config.yaml
num_hidden_layers: 10
hidden_size: 192
num_attention_heads: 6
num_key_value_heads: 1
head_dim: 32
intermediate_size: 768
vocab_size: 4275
hidden_act: "swiglu"
norm: "rmsnorm"
norm_place: "pre"
norm_eps: 1e-05
positions: "rope"
rope_theta: 10000.0
rope_fraction: 1.0
qk_norm: true
attn_scale: 0.177
bias: "none"
tie_word_embeddings: false
parallel_block: false
init: "normal"
init_std_qkv: 0.0405
init_std_o: 0.0
init_std_up: 0.0405
init_std_down: 0.0
optimizer: "muon_variant"
learning_rate: 0.0151
lr_mult_down: 1.5
beta1: 0.95
lr_head: 0.0096
warmup_steps: 27
schedule: "cos"
final_lr_fraction: 0.03
batch_tokens: 65536
max_seq_len: 1024
doc_mask: true
train_tokens: 259700000
max_steps: 3963
dataset: "wikipedia_en"
MLP neurons of a small language model. Each row is named by its layer, matrix (down: output weights) and neuron, and shows model dimensions 16-111. Each number is 128 + 32 x the weight over its row's rms, rounded and kept within 0 to 255. Numbers have three digits each. A neuron's up and down rows have the sign that makes its largest values positive.
A block is one neuron, or neurons of one layer that tend to fire together. Before each block is what it responds to, as a language model described it from the Wikipedia text at the highest values.

Unit and symbol tokens right after a number in statistical or infobox text, such as sq in per-square-mile density, % in census shares, in, ′, and closing table pipes.
L7.down65:073153144093171181092089164129104056116218158198172098143121164155143135071093170135131131123129110121099169115172116165151172158155118078133158092130146070087137124118108115087134179083181107120186114133158067125108094125145084125151136110170112146140137135157125171149173102081171156129
L7.down382:205152155079138135154122153131156092147134111159165112148137175151143156119147141150131099115100172136138147163141145089148150178146106147108132138134113122124160176103096074092107150137140110139141200082172081130175055088177105163119137122111158156122110153171104112148119091137142121135
L7.down495:151216085111132120133101123145135108124175126127121100175128061153154154088151171154152188112141164073131161156099053134131126144123163088162122121171161169132127102069152158098181097128156135106048178167096051110174123098162121187104171191135191127119093076057118130171130114113111095122
L7.down568:156113135158189125114050133161121184098067116182137106085110110137127130163144166158092088161124089151113141118153126156096146089131081137098122125062154142174137099186150089086106158161151160195159154123130142147176109155164118166102125155142152122127138128116169071144118145161057196190

The first two digits of a year (18, 19, 20, 17), mostly after "In" or "In May", e.g. In 1880; also some mid-name fragments like Jordan.
L2.down462:149123115121103117131179134148059138143108103069141148099087144137149180171126155089107191120128105133142184121108121163214101158073146092123128135080086163127096144120113133132084163080105197178095175159118096145117143121140155068125139088107069138156112080039171105151136232122120185153

Words that open a following clause or list: that after reporting verbs, which after commas, include(d) and such as, plus she.
L2.down755:131121071115104180073079063192143118108116108115149128140141185110145103132148131093119180153148158136088123167122163114161113151137109143102154113179133079108122122104187126159161173153062140035151108178183080124095148160120150118186126129134063096123129131138185113115096076141179102059

Pipe separators right after a numeric cell in wiki stats tables (election votes, league standings, squad stats); rarely mid-word pieces like ric, ic.
L4.down78:115132156099107096100125108165071117081083102135086082117119157100163147109082061133111191133114052081165138109179141167105149157114144056138108147155090149167155112127179126088162096090134153178107163092121158145141135111134142142057108097065130089196087140167083140132150157137118130118
L4.down108:121151127150102154141154101140117115092122097131116135144145145126162108129159081216161161110147079153190058134077136134168117186123154142130149082112086178187145153114176098154142112115110108131115110134145143126111094100117113161129064110087095105145071150127088144085115178131080127095
L4.down151:122166032103158110159105202194109158144141117159140170103152124137126120137121143114113119146081166101148122123133156126112076124187120116122086178080076130167131201116127126109103082126157198097093077141122114167116084167135130060094123166110140148101132178187149117117129119138105137124
L4.down245:099102135145083136142172103105125092151149149169158128118114090134167111143171147184206102147179142144149144193153089108089161105123124134132105135125146144126101102087163146124149140148108115088116155206157144095161137120161152115129122148126110149139155095106107127146139127076084163130
L4.down256:088117131119149148194159128156091068131119105122142139183139130111132166136086142158165064156092073165130141141152113143086157107165165144052197128153111137096177165092070089170137116166139141136106114144146153126148134160112110087126115084123119154099145162082112136106114127145121142108
L4.down420:117148144076067115118137060108122106149140097120132170090124160151155095131152129146112122173165253142145111092137176129096161190138100108180127143176152136101069066114134100124077146137144088151170062148145164106125086088149096123167104139128119107149134089137132101096120089138119126128
L4.down428:140098098109223149130132128167170098103123139184149091143161138101095136109165064063076138147176144133152102127109144125157116103147132127174110199120108151149108162042076117136104120133160145155166108141157113136154109126132095079176130160138093105104085117162160092135167159083101108102
L4.down440:077164080151071142107099167136074158071166091114101131157128096068144071108107108132133160172139126131101143170147105133112142095061164099189143113097094114098177150096120131134180125084134111079114161111116090150123091129126084170091130127075104115092131154108159125158100090122196141143
L4.down488:089164129107135083126080117141157174119100136136068117131064146116094196143056110184125106142142217132075094124130103140109206103061162162134180199129156164163118085129134159058143079119136114095113100118131130168110169114150111132082163102155126122133104108125141203123112098061148123123
L4.down491:017081114220105175134161171145162148134060178125150172131111107132139142124091148131101107100109125157097158162125118155131199139128108123111204161177170149109121096146121162147081081185117148125147140182123127171120139101198108161070132134119114117204135053100138119152135160123150123099
L4.down548:135137115180150133159127148154236130163142147156141119122166104048092151167152121050086152154135116146107132114129086097148125107136107100133117111109196146147145123108104146096083155075097151103155155135116086122081104100177112106091072089141100141103106151120097107140106203152138141137
L4.down616:107149159141166139147084083137141134123113177091113148116189118057151146122091156087133128077143086119129103099194075118156151104165131150080133101152146146153146159143088102150110127074118114119071110157130136152109145143149101139065153079108115138143090099076142127105120160091216147090
L4.down640:106165110161166120132131140146114087167149152115170127157108104168083115118083187120147109087170157171115146094147196092148112170079204196108143119115126185152133117156176081137114151191109161139139100107141181154189120154142127143122105133104034194134147110134164060125104066104108164130
L4.down649:029123149164117102144115143149095111141151131141081080176174163160082124112149105104090132103110103169119150130097173107129124140134107157141134119142131153129104075137110121140149121115079141134090123132147172150094153135117091170177148143112115090159186098085145077128139156183168118117
L4.down677:097141093117135118086130110091104154124153143106126085099142111126138120164120109093141120088118146128109093174164107157121153176117144168171098111118088120145151114102146128131132104096175155157108118128102123118124095141120132089121132110072115122127097145132150134159141080139127081160
L4.down767:104111161142111111134092130131080099101120139093193090099161098088163103142148132155091113171080102133165082141111118196109174128102120161114104112162128130147118096181140113132106139133095040082122119130131135123101144180158126150135119172120094134076114180173132159180120120103051089153

The digit group right after a decimal point or thousands comma in figures, such as 10.1%, 47.85°N, 2,000, mostly in census prose, election tables and sports statistics.
L4.down49:107111139153107083197088141168124118119103077171056139142134124154123153110089193190170150140186103109162164162115108149196156174145124112059114118172108103080182155139113133092104151118136115102092187099168144126203168156127107100082187123095114109117135095115171173152187110155117113093
L4.down68:149151088179069146124193105085130118154151103051159111176110118071125071116123090180162200145169151102099120164112172156149121127193171169132129138086159108147138145089130079099083088180145098099134168055136140173166163167145149110121111111132100108106133068128060152130155176048089106102
L4.down212:144114125146093142149144138170082126140140129164088157098132144121121114183120164133142161156121119107075155182177099140138188179094099140124198121129133103104089099095110131097155103145155196172157132166169093111105123129073113122136145144126147168108153111059167084108182089129109157125
L4.down218:166136134143124142158101149158156111122183121178074156143155122119196109088157085116149148124143151113092104057115104111158146092151143159133143068155158099132133142120089136137139147127147255111087186104211200154170136193078138150109072183131165097094159133114148108096174129083128157132
L4.down219:117137145165149089144100114100150184106106175141181174117132168180136139077095129145153115103132118062100081137119092107122137138115128136179128116091109101154141077148098161098136146093115129144081070132168119124148126172169090100012140199104156122181128109146091161120151134126106133086
L4.down229:075136122098123106124179042051162099102167091169123166167136040104122108090094137111088096143139134081097100057165163091121068113157099140122119046138103182150155206104131132122112156086124122144070144071166163079116138117156199162120083174093130094137169140160163127062099147149115121121
L4.down355:120099079128057083155120123108169144185154117162139128096146146088154096132189156121110068132137100143106135177106090116150099133098104162215095107083154137181137133174132120151118100110102172128083111129106129123097177144144133130131113140089197112050151149112087154084141121112153104161
L4.down373:063134151132158163144135106114112176175098147156175102119039135137081107152062120137097142100151134102134143109128121129124117138201129102143110133075161145187113131237145142103161109137170092112135084146116167123135093140152134133093095114086176167130112142106061150138095148102092149118
L4.down563:116081085139177083111072154132087113115149139142099155078088140167136122079191099106102129099098142108126107086071102062168189077153096163124036101107126145164107134135135126153177101118159178202129152052074110126110146114090107122056131132146168128137128130127019103125169171082111111136
L4.down576:098099102124140131168127116127139112157076087163130067177115144177135101142202125136088130123096192075112136154122138129134116147059039147130095119131119103154128106145127167081076123139112154176084109166115099081167087155135112144072071146118144137140129110090091125144141146099105153188
L4.down595:127147128129045121063114149131179152106113162101145090064123077130136088099154172094123106115130157070123123116143150118182111177130215178020125099115126148113113128185116149100074125158095134162136095118166106129106102074101148126115127096113119124178128091123082114125112100120137053155
L4.down611:112068098115142166044104167144106154093127123177107187149106097102204129141157145092108094114085141078117133121117180150200178163144154175123161071088153144154097124119134158077118113139122141157071141101116098113093115144117120145101127170136112105183116143074154142142114122186110150151
L4.down655:097101165103167121164085120107182113113122085198140129078140128147129148067187107125128157123116069112130148083132102175084103083160177071153154156151142098195118135168184153130082047107093149157176155133155193131185144132072145105154081095095160101146149139108116177154109139092057170167
L4.down684:157160125131163142131098134154082158152130107149116114085132073105120110129041161189123130156147156141097082047081080109104100124099125130116149129129219127065113069109111097145153073111136175146106153075128118143106130187068113113141150114106124145118160092120152069174120155148088087133
L4.down702:124137080077101119142115076121123140154112134191154101125095130134112104101102079141178084127128173092154132117136142113122118140111175212114157161176129158081154128151189135115123164155079117152129085169063162102100073114138099191158089167112150122105175140179121087155062097099096119183
L4.down744:161149130158083085100172151136091142109179088100160097133116075136156117088128153129087113162141185120145110111106194119116104170137146062144165168082175149108178117204103126138122121123080135128125100141138114118160130206176155157148187101080109136112161135169169137188129149110053133136

Header and cell tokens in wiki stat tables (the last Goals column, pipes, 0 values) and the second piece of capitalized names (F-el-ix, S-el-angor, F-ol-ly).
L2.down234:122152166170143131110129105070150080148169120151044114143111102096133130089091113072106122121113142142127136154124115119173142147100194174076057138105190117147065133074114139147102111154095100133119108115136126113115170158102122198141087188168108104161169145100164089105158130113156153097

Fragments inside personal names, often foreign ones, such as accented letters and middle pieces like González, Bergquist and Cvitanović, plus middle initials like James S.
L4.down25:111171148149129145127175165098076084156052115112096145081108092178083133170140132105090190148134136036121136157155156091108100106151091116125127097083119142124183094168139091125095144118188148159088127118118168096158114108060152073075103113168056111135120141163090134122145166122094111098
L4.down73:089100099105104159170125126139143104108154123157101112170129113144083103143080136132073126075218184065091165096112124109072160087113129169096129126087169106170157159182118179123120134038123154119108161195194164096133066114099116178139135122149069121075130161129122093150140147114051123154
L4.down117:113094137090122065126229076101148099157071119134187089079132153152128192142149085186070120089153198102115126097073113117094137117162174166137122101130135093084137152101109152119072144137141131148136078121078123054138136130155135116143140154100201111129066183173167134117141179127202091072
L4.down234:096112126146149072224120134120159109098137135135160162152159164153116081105136129104112144091161098135105053142086170152095162073159131103198108114134134152170144157145162129162078159098119128122139065095110146193109113143148135218145093114085146160119153170137095093160130136118108130139
L4.down267:103097169123080122146117121121149142168137141107129160134152128081068162130130122135132079058155123115150118113106151084161104127138122128152104145140128115144132099094098128172081122170117156115181143147055153116164114128113142136135164142091097113106100069089134084181099184128110109150
L4.down359:098090148066139088069156143063109097119144091117097136115100172071087159078152130127173139110154146092073137095172134103080103149102151099129160140141114149101140108126095180156121107197141191168114160159149083091128106187177127082118094132176154144181116082137142134080137117060131088121
L4.down383:168181136125080169135163114130168141180137087179135128179115157101125116084115119062129112115189145088131138095130166103159109077171108139093118099163157126152099201084080148087145128169073101164131095111161155130067138186110166184102112144079121138115129122156108099154114101153176092161
L4.down404:105102104099055118117130121122177160134048109083109072132112102158098120179130161197102100096127146102092105144147101146167076138116157095152188141087153131150172151045099094135105125105168143119123114135142135116090161100097103131081106115109172157139099074084159195138124161134168128140
L4.down409:125165131054112146117092117131135083139126148155134161151167079089110137164111141065070092155082110043087164142131127095148155102146152092114110154150122104119097174117153145174139101164177102122140166148081100101128099086162083120161098122092190145111079141169095080153122134101154120134
L4.down423:078132144110125080108059161226127103142148144160147185140138159068117140080124132102144146160130126116119183145128081147130086120112135085146155099108118132150150113206157152123128111088116131121116082071147202171136145095061127173080141129086112145117134094147106115150160127115124118157
L4.down463:127143055128128130100183109106174137105115166141118169108140132119109131199132149115112118063096186070118121149110151180165139175184104110123166159087131131094100133136144112177148135095133092138135141132153119112092125155143135150187066064176128133118161107136097108197155133142136180141
L4.down533:142105155122131152189133112058154123167107105138157102168174158132064070088141101096125125154192143136088164140172139099132109102072073074129120101137142097109163171145121113197107125072138173091138164116126137105150122173120134128103129075133117172075130105122028108071133147120157183127
L4.down564:136133159085131108129038175100132123077161155163134107135063126121159122166082105137146101126094119093109091108131124142166079151086091090109093199219115098136134154118139169161130128172151134131092186134162175107140136139147117101140215130142167140133163095111116103060124157154153144158
L4.down645:077113092135158126056102108128131112154163127146126169154158130187163131102117193163112151136131135167166083179101096121129118113140106117132165102134150145121136140094115125151090051114130100185113110138102158207112177132082134173090140161158097147103134140122185155129137108166114151088
L4.down675:021106151125113169142104156140085135119163164151131134097169123067188127149070110045117101140146110150090127133149095154108153150140096157134142128127097119103108082130143139091146117143158152120141102124163116103184143147121155100118132140126107176111135134099171106108124121114111187114
L4.down687:118135144054119102150172126158143090118095097122133131165136125080159115077112101118131110142090138058133158140139118137078131144106107152107197122170129129151153158102156127119144196089113108091146122164134176088164140213101174191095092093107117132116146115130129109095134128175208179111

Fires on determiners and possessives ("the", "'s", "his", "its") or a comma that open a noun phrase naming a role, relation or title, as in "was the vocalist", "Ghana's Deputy", "For the Girl".
L7.down74:077178071144166081081198127158160108137159159124098105139145085139113146149117149150096056103189123130100175158128114097132164173112115132120176119118156126130129154082108105116120140124190092077104119124188139118095122111131113154122101132164141134103153131160112087098181069179115144088
L7.down346:078076116107131138145123124110087167144122120057119106096098105168088125128140176109164145104168078136174092104139099116100131101121102156139125179105122115058135157141153112131144096183122165066176173118149200173126039146137141124157130119134127115113104128072113083078082118095121092051
L7.down597:138095179131176118146169147135121136164104110137151154138167124115112158120108114177174095133140137096122126082099132085121170116107080157147106136170140145174099144135167102165112138142130117148116112189094152154157090132114101138141125130097139153119050147125110096116163090159158184090
L7.down763:106224066125177068118111129162149160145081188157129111153122137090180111132105112136135140157165143178125130108100152144072157149131184102133136153150137061140139137112130086126105093181120085122122135108083128133081166096186082165157087135138171112053135103078157126148114125136137115143

Mostly "the" after prepositions or commas in Wikipedia prose (during the, at the, the actress), plus blank lines, list dashes and table pipes before new sections.
L4.down12:157139154143186118138090125118163174131193159082145109140154118147142129101100098161150148084097101112103130098129145131081121124110098177085112235160128134144106125100098183060123112128185154147125139187142121156176150116141041105129129079156175128132133071147088142176083160090107108132
L4.down69:092114117176119124138144164103147119150156173118125137143156081098123093158081155147152189135144100104133161146130151184130107153145109165124142168098150134119094131176127103124137109137180137147068134121115090109104107107124120114098137131152129102127102154105141095134195146092155180105
L4.down129:151084129090120120210117121127103138186087152140138149145150116115091112138104151138084165153171102130126121074166076074165109130159172180141108100187109095099062105064129160155165111141113132138148117150151155178120195157102143170045161158061128183096126095096111123097066160134144100138
L4.down131:138114141163120146131138147132126135161119126076102160116073225150094116126170142147122112160149138165097096113104063109140133078109092118110176070061089078139153117104122139107101107106108137162135171119102155155090152049117144109012160131136090106151151131125114096056129150113156113161
L4.down204:121118093092135112172105083057137172142196130163149140188103090139114096087078131123147126140158116103166124122162140090143143168135161155148103168122187180131168138084111103145111134096097137114064114123072121112111128117140088146110078100108101128071070064133186138194140128183187212116
L4.down246:091148132174150099191156095145071129178152154102171139071123137154156144179126095185089203169161069156153213108190145135111111142083184110127060123142110130140187150148148143111171171130123099127152134123109155127157105116122137096159066124078160124070096119117129176203101178180126161102
L4.down274:136102168172152164156165139078124173158137106070171149144121142099113172171092126131068072137097094086136112141209104134172130163150130116166136086112150137134128158078103106121121123150066107087084081060102101164108111157098118117170150108141152116139132183130122098093106096130156122154
L4.down275:123116129198115137144109085119123133130123148080174137060157157121144196148131121179151107144096191150119087037144140148160012174105104138128120166158139095085127125133149182073162150121132123140140135129147125130205094091073090157138104148150123144163129142132081114138114131151103123150
L4.down298:120094150131097146098120114152145075070097161094186132081138148139085082145103120087096133073133082103176078090127163168167162166157159103099167108105115090101118110106110126144113095138130086109117049142175175152125130120133067144171111081133104146163167168139123133119128190152094096077
L4.down351:116158100100133085143138155115091146106177169150133096181127146112102089148119021164082126130150159132136087136091120124081136098086178084102133117142104175104152127149118131116161189161124132163127115123095130125185153152166144078104117156133155147121136189112157133125117133195178178143
L4.down387:112102075194138110144054149115157126070130156072139122121171066132145139171116074088162142104145086159085092148110150099120117136109120198149107087149125141104150125099118109101139173167151140119134122088139103160115089130076123117136179098149119144118141115101179130169138112131195154154
L4.down429:105128152116147152160138131169083135151105119174146139081149176133105118098058150121129075110118078127131065080149196102113134108142109200155121142143118150114105142103108124149181116126141185131093124090155105106189103109140127109113157152167151184167103135178121139120104143108139130093
L4.down483:099119114112186077134104138162159094125072138062201175071150117136147110193122112120116101152157172127153106122132087151138137133194121105155149157155145075112122146128130160141085085147178116121043095157166134161118098145095123172118100147089097142083106075154146101107123176100154150130
L4.down529:098143146137135150116152149084155108139115101165121142119112089118130171080130147232088135094198111076098170130080171123133112118098082127129088107119144142135123176126137072169108127168108142138176156087127131110133099134115179142133157086113152148175118155200065178187137157108137073120
L4.down711:123119090153155112124118082173088116163134128102097163121132100169109079155121153132112100128119198142117219150103104067162120098153149112161108126091081152139137148120080145130042082097117171146142146130162149148121117147089073114139159134093169131169135088160107143155099100170152102113
L4.down760:144109160146145116149177094204127154105085142140135077104095116109099176134178107138077142118151117143118121150094121152143095112197122185137065096172207123176145131145165170100118142079151153172172107077079146170182125128058121165117104112126120124110133164107074138107157150157093160190

Determiners and numbers opening a new sentence, section or list item, especially The after a full stop, an/Another, and = heading markers.
L2.down330:072118175125110103112077126097119124156189142126180124101109165132106124136176090138152111110141098109099046149100149180123119102146183154142138141128110123136105194132080120109118129131105095097101131108097122101129141161124134119148075100118126155114156097102136112188130124161092143105

Speech and report verbs or their endings introducing quotes or that-clauses (saying, stated, said, alleging), plus the last two digits of years in dates (20|18, 19|91).
L7.down176:194105107130167133136130095124090181093159170130117081128145126111184189136184117147065186203095152180078131109112147130096134169159090128097142187176174159143117119147080156114164151076122074110090129103084124140113132159127132155126197098126095134067094134143128114106173155130081101134
L7.down325:180137139107030145119069105139162079167026137139108156104191148104121124091085164085161112138166190065168162147094134104159129155164154170151099092154178149124168156140123092160163145139131166159128141182174118157121179152118141122150104119148139140098116182174174142131073160142099086120
L7.down500:089110182123108146122136106217134124160131136153146096113114107123081106183157143121095142124127106129151080149157182125124166105143170142116168129192115127188145118147112121133073178089162153175134119172166143163114184136143101139144157169086132100138065172134150134123168119128129155101
L7.down657:115125109120144090125166086132160087125167097130134103092115122166126134153153138124177079120155182128106180134155181125122145179196128148116077108095094138116152135106144108140123093181080033127146144121087134144132159082090106157159155089076159092064148159135114103147121127138132106139

Interior word pieces of foreign or unusual proper names, often in tables or lists (St-au, Szcz-ec-in, S-ou-cy, Włodarcz-y-k), plus auxiliaries was/been after has/have.
L7.down166:074146106080103159114099128106145102121092156147146143112126125137121106094118109168110114130174141083064128128147151135141117155089179107089176050131188148141097119106134163127184093115109125092133170097100152106105092112140148114116079129119125102151179134143095089113115133138158089126
L7.down301:172131102195147151107111142155103131183131139123103104075191063153086145125088118105108074153140113164103085101173171120123111138133099062180134092162130100144121140131128119145229133148109117137088197092116135163103128147106128186113119149166134154167202086092159120091158114125122170058
L7.down454:126125082104135138158132108154123144132088096123128082136192156133141148155067187060141126073109078143181114156152165151119128093120133133137109150048121073192077095097103104136112167178093132122111172100145123108080139095087115094122144165145115101138120068125108122145141066134137157157
L7.down477:091094130123149174067171158153121182096086116124098145159181137123103077155140073147144110129108018132080079126125120057155153110109123127142086115143110159136111120121069114134117115152118171127102092187153121176133138093148137133130093109156127100193100132145089151125136079101122103212

The first two digits of a four-digit year (19, 20, 18) in dates, birth–death ranges and "in 1935", "the 1940s".
L4.down8:133082160126126094150159129129062102093160107096118124110091129089187141080112099104107101109120123151094156134173088149030103139091129150098095128155100182096081128125087096119118030147101147197102076134099119194122127131165123135126143101154122147112110073066096128162098105093135075125
L4.down27:152134096114098105118096093197094092121118177118116161157156126187092170155106112112124132061120190106133196136089128151085155136129106140128084139117110136135189109117150158102136091137159160096131102109164118137134126165115088093123107155143156117144132117148148129092156141081147191139
L4.down67:155132145192138197191176123117144075093184132100090117165120048128130124123131062120069170094138126123105030104092164098158135105134083131108104116066111183129163201131123133128115121101159146089104164146158162103117129076154125149139130125198080133102136095144116094082112067181109081147
L4.down179:161131177102109117121140124163158133090182101074131138135111143117141131127073086085132068150137170111166089159163117159111146097181118123063122156159117118125095093137122118171136173126080103113181144126154129117148115090148121114099149092153188087131153134134086110119143126116107149102
L4.down183:116136164155135098175091102081136085170123126158174107123088123115059142138136139066072173140130111114103101060141112098115127118180140127113169062137046125127113141109114166171070099134103148149129094158179178199096158158124176096088099141111118097179118143154148127123125132118155143117
L4.down188:090175135081130115127113080114095216137102159095106081166216193114132114153125070138100170085059152084122162071106133109100138157151127153120129144189120032082146142160091137149137131140164108102077119146153153112163178129143132134131165136178154110111112099121145157183151169106142123123
L4.down259:120120171139130124084166131171071123085145104136140078132125198128147108159058126146094095083122160107134146096098131106174139155088111102098065167106098118176081146105137192107107086203095130139139173123122116132129108122129107103092071146107140153174153130131099125153130133129046082111
L4.down273:099181138130109118053143155115091097194138101129128091132103081181206106079131090129130073122109108121171152158151131157113159097167102113140161121124138133170161157169082129151085107136142133084125125148103107113181138094139127169125166079153151142121075083119132150134122156105135135159
L4.down289:132097136131207066108099108149119115112181140094155154133149161129153219113120107149120115127096122121140145123144100170134151136172174090123115072090104144186115172182150125116134124085057205127126150058121148137108192096118109127127088133159095134152133144107122162095116132113135080129
L4.down301:148136137129150143055136128144146141138178109142111082113125113137126144126107108140157153115091109158166110152119065142186076128088126109157116122135075176115101160132121117088151191114117094153101154061132133122102166138133155095157127129105087076157134193087129154067139125116084100074
L4.down378:139108187139118162152142127083096095114153133080138104045073140122146130157098093106154136089048124152124150122123076202127123164103125127156088110168104150102140178096131107110098156099095137076130121124079133138125104179117124097145143108107090157148114104063127120114076073104128125142
L4.down477:128126126143089131110161124154126072144082183104149140061090122147148074135061139100125122140093154130132150134099140154125138123144122167135112118181126082142136113106067130129152085139172180135083082115074106126211178168072134182168151155098159112126113157159101153118104120133123119142
L4.down514:144155168106136169132154141106103155133104110191194106080154106132129095069149106190119088128183117168150135158147138162141116196109149161093117104159093162046108136174128116151135074144081168163091131089196119115138146127149129141096140127131127122079166106131092157118114112138089135136
L4.down574:179088160112144055146084149091127099122185139147071174130106118152160146150100148125174125149147083112095135130127113155130152089199071116098083141129122148136151123129153138138153142113140097141088168088103120145145094092174081100073111085128100132133099115174076072114154091116118096125
L4.down604:106142102167134128144125154145138117109121169109080059127112096172100098124136070119150112105115156132131171112141167138111139063107114081127170097105158160187088111185120149108106125143076125156130141131114166187150147090085149110175191161154189124085174111132106069133142132074101105156
L4.down703:117110042125098101112104139147034170101144093115080144121183124098167105104140135108174114170056134109116145085052179176167099116154110071131177110145078174137131075122182125117076113120086137114152128103110156128166106147106141170092114141118080119109173149162118146138116123108129116176

Word-internal pieces, often accented vowels, right after a word's first letter, mostly in foreign names and lists: B-é-dié, B-ü-rki, Kom-á-rno.
L2.down446:072125109140186142144113041142165128139144093162114138178096151121181067143126169112098087120174132089121106119118136178112141137075102088065139129120163163152111117152095137174157108155153142096163085134113110105161099095168128111137062133157093084131160161117171123149129132148106138143

Digits just after a decimal point in statistics and tables (83.6, 16.6%, 465.3), plus word-second pieces like "ot" in Notable, "tt" in Ottawa.
L2.down408:054150112132073090128148149151155178131084080081215162162133112133134098129130156149136099103179146109100159097158124095195124171148197136107113108181073132099130112107131106132099050184118148087149116118176111160107084075084106135137101167125132219108136062152092166132079117166141192140

Delimiters right after a digit: table pipes between numeric stat cells (26 | 16 |), decimal points (38.7, 88.1), and hyphens (A-10, NY-5).
L7.down82:143126120120107131192145077080108090212154147083122143086140139129130142073121078143231118118133139155145142076157147170132207122156135178155142107035215152115165108083129176129138131124118114124107154100157105159166059082111126092098139182135162157092122093145125085080094135062162108120
L7.down130:119116150101089142143154133167100110182133097061150109139140095065106083132098126070121120100085188108109110134125117148179067141146084138160113083074150127130114105123200117120141117129118156163076076071161115183147121119153142126115079140138127198108077190168133121116113128159147107168
L7.down648:145116109124103165144204110112158137146134125117094073154150117148206081185097182159116117112126091092127161136138106137151169126142150095159141076151113169156154158126121177098188140145076102094172151123170135158139166087114107117172085104176135152111120122144125114140105154075143156159
L7.down764:119103147172093164066128056128126131184128126100131109130085113130132104115101065154130133041095120113096116185162071174180153123108107151169082140087149079116149119151158203159128081126115161121139142118118175147152094191159146097121141082114136116131174222121144171124109095122082120135

The space token right before a year number, mostly after "in"/"In" or a month in biographies, e.g. "in 1991", "In 1869".
L7.down19:126154148125131073184139123189138193126075121134103158192120155146133120129104109129131103133160134129143165136153098110141104106136160106140109151143032109117110069132127131125107122186142102163133127202150191143089096135117078079079127082109194166144118177131130094120145125061169159134
L7.down527:105094099152125145179106122119078157185165183137170141152115141130175096140070185116102131165133062151122182125089129191136122157123150136068085138147191171066126135123121136162104139134157188082108160181108071107124141130093121126112152134171118150125113156119153113122134194162126097130
L7.down617:090107136151129069135122135147097197143157159183122137178090157135129146140144168112147166088094103112062118123127165140106169136111141126149164079119075121175106060073172084126097074151147153111126136113147123121141106161110075147079114120105125148139164111096160089115152121187122169138
L7.down706:110158076157128112201160098090182143160129103083160173140131130143191070129120141109146123083158045125110146084155138105131127132057102095105108098169124128149085156176131076112131125160113123117113124072144211179134142155098158170126122145104106123170150122147047163097097112093162156158